MLP neurons of a small language model. Each row is named by its layer, matrix (gate and up: input weights) and neuron, and shows model dimensions 16-79. Each number is 128 + 32 x the weight over its row's rms, rounded and kept within 0 to 255. A neuron's up and down rows have the sign that makes its largest values positive.
A block is one neuron, or neurons of one layer that tend to fire together. After each block is what it responds to, as a language model described it from the Wikipedia text at the highest values.

L4.gate40 [123 101 122  83 123  84 155 139 131  82 162 166  85 154  93 128 136 135 160  98 108 148 165 108 136 165 117 113 149 118  91 150 102 153 116  87 144 135  67 120  51 104 123 100 135 132 176 122 120 104 156 133  64 111 127 133 152  93  79 160 125  94  55 180]
L4.up40 [152  87 102 100  97  94 113 163 129  80 108 159 139 122 153 219 127 165 184 138 101  90 142 157 146  87 179 104 119 140 110 113 176  70  90 105 192  81 116 183 192  99 184 132 130 163 115 130  95 127  96 103 127 133 158 193  72 102 109 136 122 157 124 129]
L4.gate74 [139 171 121 129 136 115 144 169 113  96 105 152 106 118  95 186 101  57 118 134  64  76 144 121 188 147 123 134 165 117  89 148 120  90  96 148 171 131 114 149  85 158 168 125 123  98 177  73  81 115 115 148 163 176 211 160 112  90  82 131 168 132 190 140]
L4.up74 [158  39 167 146 155 152 118  83 222 109 117  78  82 160  95 180 139 106 162 147 156  57 136 124 168 124 146 123 123 166 133 186  96  85  82 137 122 150 136 137 153 140 128 142  88 146 151 167 128 137 173 138  93 169 135 170 172 167  83 125 105 104 157 131]
L4.gate86 [187 114 148 152 174  64 113 110 119 146 145 102  88  97 129 191 128  71 181 152  92 151  92 157 111 113 165 101 105 160 112 144  87 128 126 137  95 105 141 146 107 145 118 141 148 135 118 169  77 156 121 143 241 168  60 197 102 118 103 146 134 129 135 155]
L4.up86 [ 89 139 163 156  72 128 113  67 107 133 114 125 152 114 122 116 124 131 128 124 113 132 140 136  82 129  95 162 181 172 145 182 133 164 130 125 141 135 130 118 120 141 108 145  76  75 155 162 163 163 198 119  96 131  76 153  93 119 124  81  91 151  86 207]
L4.gate157 [120 167 167 134 110 164 124 142 153  47 134 146 177  99  95 136 126 141 150  56 145 127 154 117 110 122 134  86 135 161 124 142 130 224 117  97 142 169 106 132  55 182 138  81 123  69 136 176 163  81 145 164  44 140  55 133 113 138 120 145 148  29 147 130]
L4.up157 [178 126 137 149 116 159  68 111 130 124  86 154 111  49 145 150  96 161 121 136 165 105  77 130 138 137 172 126  90 127  88 109 160 149 195  95 133 137 139  84  87 105 134 127 156 142 127 166 118 131 160 155 106 140 143 112 104 112 128 119 134 109  89 171]
L4.gate244 [100 146 131 167 121 141 142 131 184 126  98 111 137 174  92 203 122 125 179 103  62  85  44  76 136 113 146 107 129  86  88 141 142  97  71 109 121 138  73 141  97  82 117  87 180 127 100 104 112  89  89 118 178 157 131 129  73 118  90 105 123 113 136 124]
L4.up244 [133 100  99 153  80 136 128 124 131 101  97 115 108 152  94 150 143 116 196  67 120  82 101 157  95 129 173 101 101 155  88 130 152  97 132 159 150 128  96 162 118 119 124 106 194 127 123  64 102 135 110 128 158 136 159 133 146 123 102  77 118 103 181 104]
L4.gate295 [135  94  74 145 144 151 117 182 148 137 111 130 129 107 150 114  63 185 179  89 137 128 137 113 147 164 135 143  77 155 146 108 114 131 148 166  92 200 157 146 107 194  93 128 102  87 150 148 120 126  56  89  55 194 172 132 151  92 136 136 122 104 150 131]
L4.up295 [145 141  78  93 134  94 140 131 108 125 103 116 124  49 103 171 171 124 146 114 170  95 181 179  89 142 131 168 113 129 133 175 109 137 103 140  71 141 145 165  76 119 126  63 109  73 158  70 151 132 111  86  99 132  96 102 135 153 163 118 136  80  77 172]
L4.gate300 [148 172  86  79  62 131 125 102  69 103 196  89 108 119 119 160  79 133 121 166 107 142 139  94 144 158 130 170 160 109  72 142 144 136  97 130 104  55  83 158  55 181 114  70 140  84 149  26 138 128  80 158 154 106 163 169  93 140  65 135 109  99 155 131]
L4.up300 [152 122 122 144 108  66  86 175 107  96 181 119 112  84 149 177 103 110 160 152 172 155 145  93  70  91  94 122 201 125 121 155 124 167 206 131 124  99 173 134 125 142  86 128 116  94 105 149  98 161 104 139 117 156 152 150 120 110 107 105 145 156 114 133]
L4.gate321 [150 125 153 207 142 110 168 162 133 109 140 153 161 118 136 106 114 109 162 183 164  84 102 130 158  95 113  57 174  98 172  79 151 114 153 126 122 138  89 117  59 155 137 118  92 187 107 124  84 133 153 164  76 163 127  90 153  92 155  57 147  88  87 131]
L4.up321 [109 141 118 121 125 138 116 172  99  62 110 138 128 117  78 114  77 146 193 132 143 185 116 172 149 113 108 111 152 110 207 154  92 181 151 161  70 118  91  78 101 135 140 153 127  81 132 120  80 123  96 194  95 117 144  39 130 110 150  63 129 119 114 121]
L4.gate338 [141 134 175 153 121 135  98 136 163 123 125 168 144  72 102 181 103 146  99  58 162 133 154 111 143 122 121 189 138 163  68 142 182 115 109  81  91  67 132  75 154 125 155 117 136  59 128 125 159  95 134 136  93 155 110 102  90  93  78 127 116  82 164 102]
L4.up338 [135 105 112 142 145 120 114 107 175 110 167  97 117 150  77 109 130 135 131  84 113 166 198  77 133 152 181 208 139 101 123 118  77 145 141 128 146 126 138 135  77 107 151 122  90 108 130 113  41 140 166 107 144 154 151 131 159 137  84 141 126 110  95 154]
L4.gate434 [ 84 174 203 150 120 124 138 176 182 138 163 121 110 111 114 188 111 123 145 115  78 149 191 124 150  58 135 116 152 195 132 110  74 124 127 155 111 129 139 109 106 145 173 106  91  93 154 115 105 131  52 111 175 158 134 190  99 135 116 162  86 132 124 155]
L4.up434 [133 152 116 169 184 153 177 151 142 105 133  65  61 110  93 140 117 153 177 149  89 130 189 144 158  57  98 152 112 165  48 128  92 112 132 143  99 133 128 161  93 159 147 158 125  84 105 153  86 142  87 145 123 157 126 142 101 163 101 101 111 164 142 156]
L4.gate490 [173 107 108 117 179 147  59 157 126 143 107 143  73  95 145 190 139 142 141 106 105 186 173 110 117 107 114  67 134 125 117  70  78 131 111 115 170 103  76 113 105 147 123 117 176 110 124 162 142 154 140 164 135 103 153 150  79 151  95 140 156 175  93 147]
L4.up490 [124  86 118 147 115 215 121 143 130 176 164 184  92 137  91 167 134 163 129  96 147 144 130  84 121 107 132  48 106 173 127 168 166 155 139 117  74  84 107 133 150 121 108 121 106 110 147 177 132 144 104 104  86 139 111 107 150  83 123 126 126 138 133  75]
L4.gate587 [121 122 114 132 135  85  91 187 150  53 138 127 113 121 110 127 133 139 161 145  74  71 171  91 135 113 108 175 190 150 131 125 139 168 132 118 157 161 129 135 123 106 134  84 137 147 162  93  90 127 118  81 140 179 116 108 203 154  96 163 112 169 147 154]
L4.up587 [128 138 137  87 194 136  81  84 183  51 172 102 189 119  83 148 101 118 114 143 192 160 115 114 179  98 131 123 118 127 165 107 158 167 155 118 123 182 145 120 152 139 161 136 143 168 159 141 101 104 157 119 130 186 160 196  96 155 188 103 127 140 196 112]
L4.gate604 [152 104 148 142 130 124 105 136 103 105 135  99  69  76  65 131 132 156 165 191 140 107 110 141  59 105 137 131 148  80 104 167 193 131 152 221 108  84 112 109 158 146  93  92 143  91  79 165 141  88 149 123 108 104 162 104 159 129 164  64 145  83 106 136]
L4.up604 [151  93 150 124  97  61  90 164 156 122 136  88  78 139  53 148 130 110 145 127  61 141  78 112 129 179 171  95 121 109 100 159  96 132 133 145 145 168 143 158 130  99  62 154 138 145 161 153 120 145 106 108 128 155  85 141 140 153  91 133 150  69 125 121]
L4.gate651 [ 43 123 140 136 104 164 111 169 159 179 131 133  91  82 154 182  97 162 136 169 158 156 136 126 145  78 105 115 121 162 106 108 147 149  99 154 125 169 119 120 155  67 122 143 117  99  78 141 159 122 147 100 129 143 140 119 152 143 115 172 128 163  84  97]
L4.up651 [148 174  99 121  91 133 155  92 136 106 110  73  53  92  95 133  87  78 151 176 142 154  84 106 125 104  82 203 126 107 146 116 170 126 121 151 189 121 116  96 113 163 110 106 159 163 113 144  97 122 143 133 190 126 167 154 136 118 169 168 105 104 112  89]
L4.gate726 [149 168 198 134 182 119  93 158 104 119 142  90  75  65 106 125 166 125 133 133 190 137 118 150  88  78 155 106 169 144 158 113 134 100 155 101 172  76 110 168 121 100 114  98  80  66 160 130 155 140 108 163  50 134 116 142 116 198  94 167  94 151 140  81]
L4.up726 [ 76 137 154 134 168 109 139 161  91 100 114 110 119 105 120 138 142 148 150 142 164 151 218 146 155 149 210  90 140 153 132 125  84  73 121 151 146  72  87 142  94 164 117 101  68 110 132 103 156 171 136 146 134  93 161 117 157 171 145 215 121 152 128 180]
L4.gate736 [131  95 106  96  85 100 126 147 125 115 129 127  86 130 106 167  65  93 166 151 163 104 142 145 124 164 141 144 135  86 161 167 114 103 151 126 115 194 108 150 133 168 149  95  81  63 175 125 162 137  97 119 179  74 154 165 185 144  84 133 123 122 113 160]
L4.up736 [136 169  62 134 100  72 154 140 185 125 132 110 114 118 158 178 121 120 135  90  99 177 138  79 182 137 175 132  95 124 135 141 100 112 132 117 115 129 140  85  69 166  72 106 158 127 167 151  81 166  52 140 179 132 137 104 105 125  96 214 132  78 101 173]
Description: Word-final completion pieces

L3.gate315 [144 124 180 172 149 149 127 144 130 105 113 153 101 175 126 128  62  96 184 137  71  70 103 122 109  93 180 120  86 117 147 179 139 178 146 154  81  89 124 100 126 144 162 172 141 119 117 128 109 135 104  98  87 194 104 145 134 141 119  99 125 108 139 155]
L3.up315 [112 142 155 135 111 185 118  97 149 113 146 114  93 169  88 118 102  95 185 162  94  74  69 152  97  95 138  75 105 113 110 170 134 186 142 118  67  93 120 110 151 119 122 152 153  90 142 129 166 146 106  83 153 178 159 115 122 126 109 103 128 111 129 135]
L3.gate332 [118  49  90 137 102 161 158 142 160 127 172 126  91 111 135 147 144 157 231 128 169 123 102 145 119 125 158 164 123 132  65 174 114 103 148 148 124 182 142 150 165 129 154 133 105 126 108 139 126 158 120  70  53 182 125 108 143 139 170  96 129 103 105  94]
L3.up332 [102  33 122 137 162  97  77 142 110 114 102 145 162 148  96 136  55 156 198  63  94 153 105 153 157  95 149 177 121 138 116 157 141 108  63 145 144 119 124 151 140 111 142 108 152 158 172 148 118 113 111  55  75 157 114 114 140  90 101 137 112 136 136 106]
L3.gate458 [103  61 121 133 106 149 119 111 167 159 165  76 120 145 113 131 112 145 199  65 116 139 101 105 160 150 102 124 124 132 131 132 119 132 100 151 108 155 147 148 121 111  83 152  91 130 130 124 163 118  93 110 109 155 153 107 126 125 105 172 113 133  79 158]
L3.up458 [140 163 172 104  82 125 141 220 166  95 123 151 127 133 104  96 155 143 157  44  99 153  70 107 160 142  55 150 141 128  91 139  92 117  87 147 120 158 137  85 169 181 120 182 103 146 142 155 183  84 104 106 104 133 149 105  85 160 146 139 152 108  74 155]
L3.gate471 [120  92 132 151  99 145 134 103 110 145 137 127 155 176 138 111  75 136 181 163 123  71 148 176 128 131 113 198  82 107 164 112 142 118  72 194 120 140 166 137 115 138 113 159 104 129 138 119 124 163 144 193  96 153  98  49 122 103  92 103 100  54 152 121]
L3.up471 [ 61 141 118 116 150 114  87 132 124 141 125 101 107 127 106 173 134 174 112  93 121 149 129  70 174 164 159  93 124 124 150  68 140 170 136 135 104 118 124 134 132  89 137  43 176 182 198 141  47 167 105  91 155  98 154 139 124 166 115 119 160 187 124 151]
Description: Possessive markers

L5.gate314 [177 115  98 121 111 113  87 169 112 124  71 145 138  74 103 100 120 149  96  98 184 137  98 164 176 135 123 140 125 178 150 176 103 152 155 149  81 174 140  91 128  89 102  63 137 108  94  32  48 105 135 175 130 142 125 113 171 178  94 133 132 117 155 128]
L5.up314 [159 146 166  97 156 153 119 163  83 145 119 149 144 165 127  89  93 127 145 154 114 161 137 110 112 112 147 132 173 135 148  65 228 131 149  91 161  88 123 138 162 123 143  93 112  73  98  84 153 126 178 139 123  96 143  91 161 141 134 151 157 107 122 115]
Description: Proper-name final pieces

L3.gate114 [170  94 112 140 141  77 135 126 130 125 134 170 178  80  94 103 129 113 144 112  84 133 148  84 116  81 111 137 155 142 144 146 140 123 198 146 108 101 147 107 122 153 134  53 145 154 141 116 149 153  85 132 137 149  75 126  80 109  93 150  59 156 179 162]
L3.up114 [189  91 156 136 147 133 171 121 128 183 112 165 178 109 159 140 133 191 110 174 119  36 186 134 146  93 174 103 174 128 122 126 166 111 124 144  62  78 119 138 105 130 131 174  92 133  90 211 147 136 129 169 159 120 106 121  94 125 103 139 114 132 151 161]
L3.gate345 [ 78 125 116  90  81  90  62 126  68 133 164 138 154  53 151 185  81 116 131 163 143 145 133 159  91 116 154 130 148 136 140 152 149 218 108  88 117  76 129 127  64 170 146 189 118 111 137  89 124 138 123 157 140 144  85 110 128  87 132 143 104 140 131 162]
L3.up345 [ 91 178  89 134 109 132  98 133 120 187  87 180 133  86 157 147 119 169 141 109 129 148 172 170 133 164 161 123 149  84 155 129 126 166 126  86 162 119  87 105 114  90 121 139 111 105 129 130 131 156 146 109 107 189  97  79  79 142 138 123 105 178 150 127]
L3.gate510 [142  84 121 127 111 113 158 160 132  99 155  90 158 174 123 160  92 120 118 110 104 181 122 207 179 101 142 179 110 140 154 126  84 138  99  97 126 116 170 163 129 179 141 149 145 186 141 169 145 136 127 141 146 113  86 132  60 133 104 135 102 124 215 178]
L3.up510 [130 141 136 110 101  85 162 114 145 158 117 120 150 140 122 140 138 134 128 111 118  65 144  95 105 154 121  85 163 159 117 152 162 142 174 167 152 144 126 126 135  57 130 103 130  80 162 152 166 167 159 101 130 170 146 131 109 124 152 184 153  60 127 119]
L3.gate667 [109 100 125 105 142 131 188 166 145 177 160 144 195 158 118 122 134 141  83  97 116 143 120 120  89  96 140 111 139 112 131 117 124 145 150  79 124  96 108  74 145 133  48  81  64 112 128 182 200 117 144 140 131 134 106 118  70 197 148 118  88  90 151 179]
L3.up667 [153 147  93  80 106 151 153 149 146 143 112  93 160 116 101 147 121 151 165 133 107 127  91 181  59 121 116  93 127 102 165 130  97 137 136 144 143 171  96 133 128 138  81 134  75  97  81 167 160 152 180 141 126  99  80  98 105  92 145  78 165 112 126 139]
Description: Word-final suffix pieces

L5.gate51 [ 95  93 119  84 174  88 118 119 113 121 104 150 174 161 125 125 106  97 151 111 131  81 145 137 108 139 168 155 114 169  66 123 162 146 169  93  79 122 135 149 159 152 109 115 105 103 100 187  92 152 131 115 139 109  97 162  96 149 113 149 129 158 156 168]
L5.up51 [112 133 127 103 100 125  83 105 122  90 137 176 142 121 129 100 126 184  98  73 134 118 156 167  96 148 136 188 141 163  77 134 181 102 170 121 150 142  80  93 129 176 173 139 117  95 104 165 113 119 160 121 117 151 145 101  72 168 166 136 176 179 101 115]
Description: Abstract event nouns

L4.gate96 [149 117 149 135 162 133 116  99  88 123  76 137 132 169 179 154 139 113 157 110 154 145  91 172  94 105 134 174 137 136 162 147 116 131 142  94 117  66 144  52 100  90 147 138 106 102  86 140 160  90 121  98 112 119 124  67  59  97 118  90 141 117 114  83]
L4.up96 [105 147 118 112 130 144 147 162 102  74 147 153 137  89  91 163 118  90 202 112 142 116 160 145 114 145 106 166 115 154 180 171 127  89 142 117 172 118 143  89 168 156 161  85 188 164 111 152 133 105 183  93  95 130 110  99  54 142 126 133 164 151 111 118]
L4.gate119 [118 165 138 101 128 127 202 144 170 110 166 114 111 138 118 187 210  93 129 147  96  80 140 210  70 125 148 114 111 116  79 166 145 140  95 131 113  75  96 119 115 193 152  80 144 106 123  94 118 137 126 136 136 151 145 124 140  68 140 142 113  59 143 145]
L4.up119 [178 107 121  93 132 150 167 137 152 113  97  98  93 156 148  86 165  57 188 191  88 103 162 138 142 102 118 162 158  95 125  87 165 138  80 121 166  99 154 185 155 166 135 129 137 111 180 142 133 155 143  79 158 130 124 117  96  45 128  99 147 160 166 187]
L4.gate211 [143 145  83 117 132 120 161 155  57 138  48 146 142 161 188 134  53 128 146 132  71  99 136 141 106 159 132 122 135 168 149 131 109 149  95  85 215  51 165 127 151 118 163 104 112 148  81  98 132 122 179  90 127 107  75 158 154 113 120  78 165 151 116 218]
L4.up211 [ 93 177 139 106 127 114 140 160 117  91 101 108 169 101  80 167 144 155 165 131 126  96 128 130 123 111 134 179 109 142 116  91 118 172 156  83 101 159  90 137 204 120 183 121 190 127 117 122 114 151 139 127  96 198 119 147  77 121  91 191 153 156 154 124]
L4.gate277 [103 114 151  97 165 146 108 143 119 116 162 130 154 112 111 120 131  80 190 103  96 105 155 154  64 174 138 131 136  96 114 108 136 172 159  93 145 132 130 153 113 139  69 104 156  79 133 118  91 125 139 107 157 197 107 106  65 101 115 122 160 143 151 101]
L4.up277 [ 62 144 197 173  86 158 123 117 116  91 183 134 160 123 142 102 175 114 145  96 105 102 123 162 137 112 104 154  96  66 159 138 164 179 157 132 157  86  99 117  94 142 120  93 157 136 139 141 158 171 158 114 113 130 109 127 123  68  84 176 152 107 143 163]
L4.gate361 [166 145 104  57  81 169  88 146 146  95 146 113 119 130 128 166 146 130 141 117 142 126 124 147 131 146 138 134 107 141  95 147 133 118  74  83 101 124  65 121 131 132 141 128 136 131 139  91  99 137 163 125 126 161 137 135 106 103 108 172 100 167  78 144]
L4.up361 [186 104 116 146  74 121 137  97  83 137 132  76 111 145 101 135 185 125 149 150 169 144 154 111 121 111  96 114 125 122 134 135 196  83 127  92  86 148  68 131 171 180 140 137 147 202  86 142 124  92 141  88  87 120 169 149 159  79  85 202 149 122 111 157]
L4.gate388 [164 153  90 123 120 135  94 178 123 131  75 125 119 114 165 147 157 129 140  97 128 141 114 145 100 154  92  69 102 147 174 103 163 138 153 141 123 150 154 102 140 122  79 129 104 145  98 141  97 150 129 230 118 125 123 141 155 137 106 147 138  88 148  60]
L4.up388 [ 65 152 150  97 105 142 121 206 136 101 117 103 145 125 128 142 176 110 117 117 125 148 122 145  77 107 126 132 147 119 147  15 139 150 140 151  95 135 129  77 133 123 190 122  98 155 140  57 119 156 171  78  82  94  82 168  76 111 145  87 164 141 127 141]
L4.gate396 [ 99  79 151  96 160 152 145 114 194 125 123  95 103  99  95 152 141 123 126 128 111  97 109 129 151 134 126 134  99 108  58 116 186 165 145 127 164 110 154 123  92 129 179 138 102  97  77 144 174 151 120 127 152  95 137 150 128  93  77 116 124 170 124 148]
L4.up396 [152  56 168  96 135 134 108 120 143 103 129 135 194  93 114  89 144 119 110 102  88 136 193  96 127 164  72  67 148 136 166 183 142 126 121  93 168  92 127 114 167 135 181  92 191 100 108 116 149  92 171 166 126 160 155 124 125 103 121 130 113 148 187 123]
L4.gate470 [163  88 148 114 144  18  82 147 187 147 161 151  97 157 112 132  93 145  74 168 111  98 144 120 113 127  88  99 119 139 141 173 181 126 143 156 139 112 128  95 148 118  81 140 103 137 138 131 153 135  93 118 210 103 136 124 123 162 137 156  91 160 140 133]
L4.up470 [151 129 112 150 118  81 135 146 154 120 110 161 150 137  98 103 144 140 137 132 139 122 110 118  89 113 162 118 107  85 134 184 114 138 191 119 119  93 128 127 128 109  38 109 113 127 137 123 175 147 150 101 160 128 148 183  71 115 112 154 144 101 107 107]
L4.gate526 [ 71  68 132  89 125 152 163 115 130  80 149 114 160 109 143 141  87 175 177 122 126 128 100 135 115  98  99 109 126 180 189 159  96  85 132 103 113  83  86  53 124 110 120 146  73 187 140 146 135  83  82 120 104 134 156 129  97 108  90 163 175  89 136 123]
L4.up526 [ 83  50 123  71 142 160 142 149 100  84 131 112 163 121  92 116  96 150 120 109 120  95 132 126  90  76 132  88 155 123 157 123 157 104 166 115  79 108  49  84 146 150 134 106 163 119 120 101  96  68  66 129 170 100  79 124 106 105 129 151 131 102 160 120]
L4.gate531 [ 81 121 115  99 114  82 145 141 123 145 142 166 196 157 115 140 119 156 145  98 100 115 190 141 102  90 161 107  61 121 145 123  81 143 149 102  86 120  63 113  89 126 120  52 101 118  85 108 186 167 111 158 179 177 139 127 120  88 106 161 103  94 137  75]
L4.up531 [ 67 169  85 165 130 149 150 193  83 177 135 110 171 220 147 124 116 103 146  91  91 102 136 200 117 148 164 142  91 118 149 116 106 131  99 101 115  86  69 119  97 137 140 134  88  96  91 130  56 156 139 131 125  99 139 120 126 145 135 129 180 130  56 111]
L4.gate558 [146 108 208 126  91  79 120 186 119 103 114  65  96 124  96 126 139 126  85 133 112  66 152 137 113 137 103 106  69  92 122 164 104 151 121  89  55 134  77  91 122  86 156 101  83 134 156 121 121 144 151  81 121 119  84 141 148  99 108 104 155  96 155 206]
L4.up558 [ 90 108  59 134  98 102  86 155 172  77 102 145 135 122  62 157 152 164 201 110 110 149 186  87 131  69  91 198 135 107 137 153 144 187 185 106 110 132 144 101 201 148 106 135 151 127 131 143 123 158  97 159 134  98 107 121  98 121 103  90 103 141 157 107]
L4.gate560 [ 86  57 155 125 100 166 141  97 102 163  97 126 177 159 127 135 160 119 121 157 118 101 168 113 132  88 174 181 146 196 106 139 131 146 148 233 134  51 106 134  97 109 145 133 123  52 148 115 161 206 129  98 138 141 103 107 198 160  95  93 118 144 160 110]
L4.up560 [ 75  85 145 108 140 142 111 121 138 154  94 159 199 109 126 149 124 143  85 127  96  94 150 158  99 117 156 151  84 149  66 135 114 109 158 218  97  34 100 114  95 120 121 173 150 106 171 123 158 154 110 100 144 126  74 141 156 110  45 117 149  99 176 126]
L4.gate600 [ 91 126 123 100 132 136 134 154 197 109 178 135 174  92 151 101  81 123  85  78 120 149 104 129 104 128 180 113  84 131 175 117  95 153 183 147 126 145 143  88 175 154 164 150  33  86 102 123 187 192 145 146  79 159 174 142 143 151 124 160 133 120 129 138]
L4.up600 [144  60 105 121 128 163 164 134 105 110 176 114 122 135  97 161 157 101 129  96  57 135 111 134  91 128 108 180 183 136 119  81 111 114 175 186 141 170 160 170 138 167 169 187 183 117 115  94 122 107  98 202 105 120 123 141 137 104 182 102 144 168 124 128]
L4.gate665 [113 100 110 178  57 106 158 108 178  76 129 142 124  93 130 107 177  96  91 150 102  64 151 239 104 147 121 119 105 114  91  77 146 128  84 141  88  75 112 130 138 170 147 133 178 136 136  88 133 102 104 114  99 143 146 107 133 148 114 176 179  81 138 125]
L4.up665 [138 151 107 169 136 108 179 104 141 114 143 105 134  99 107 160 168 109 158 186 133 113 149 189 116 159  99 152 117 147 188 133  81 149 171 120  30 136 153 154  77 185 107  76 136 141 124 105 115 110 144 165 117 137 124 153 151 139 178 118 146 139 146 145]
L4.gate683 [189 115 174  83 128 161 177 112 104 109 151 194 154  65 133 160 138 138 175 166 120 151 121 186  93 135 108 113 123 130 113 150 108 129 134 114 119 122 137 135  91 126 132 134  51 101  67 129 103 188 146 126 143 119 110  61 109 144 246 137 110 135 155 140]
L4.up683 [140  81 115 107 130  91 216 164 116 154 105 178 174 121 168 143 197 155 134 131 101 124  96 159 112 127 106 132 123  81 132  96 153 136  82 133  82 106  53 132 166 125 102 139  88  93 117  81 117  93 139  62 126 117 106 105 127  67 164 183  97 168 128 107]
L4.gate722 [ 95  70  77 165 150 130 112 170 132 108 152 127 126 116 164 121  81 146 166  97  98  73 102 145 104 118 122  77 150 113 196  97 115  78 138  86  96 108 134 113 145 123 106 108  99 117 148  34 141  88 160 162 138 103  80 103 146 147 156 167  73 110 101 135]
L4.up722 [118 124 103  95 171  94 140 151  66  83 139 168  79 104 143  79 114 157 135 104 128 151 166 164 144 119 115 144 133 179 110 118 138 109 115 156 131 131 117 178 129 102 146 107 106  93 117  73 123  91  96 110 188 134 109 124 155  86  79 147 129  90 133 118]
Description: Word-completing suffixes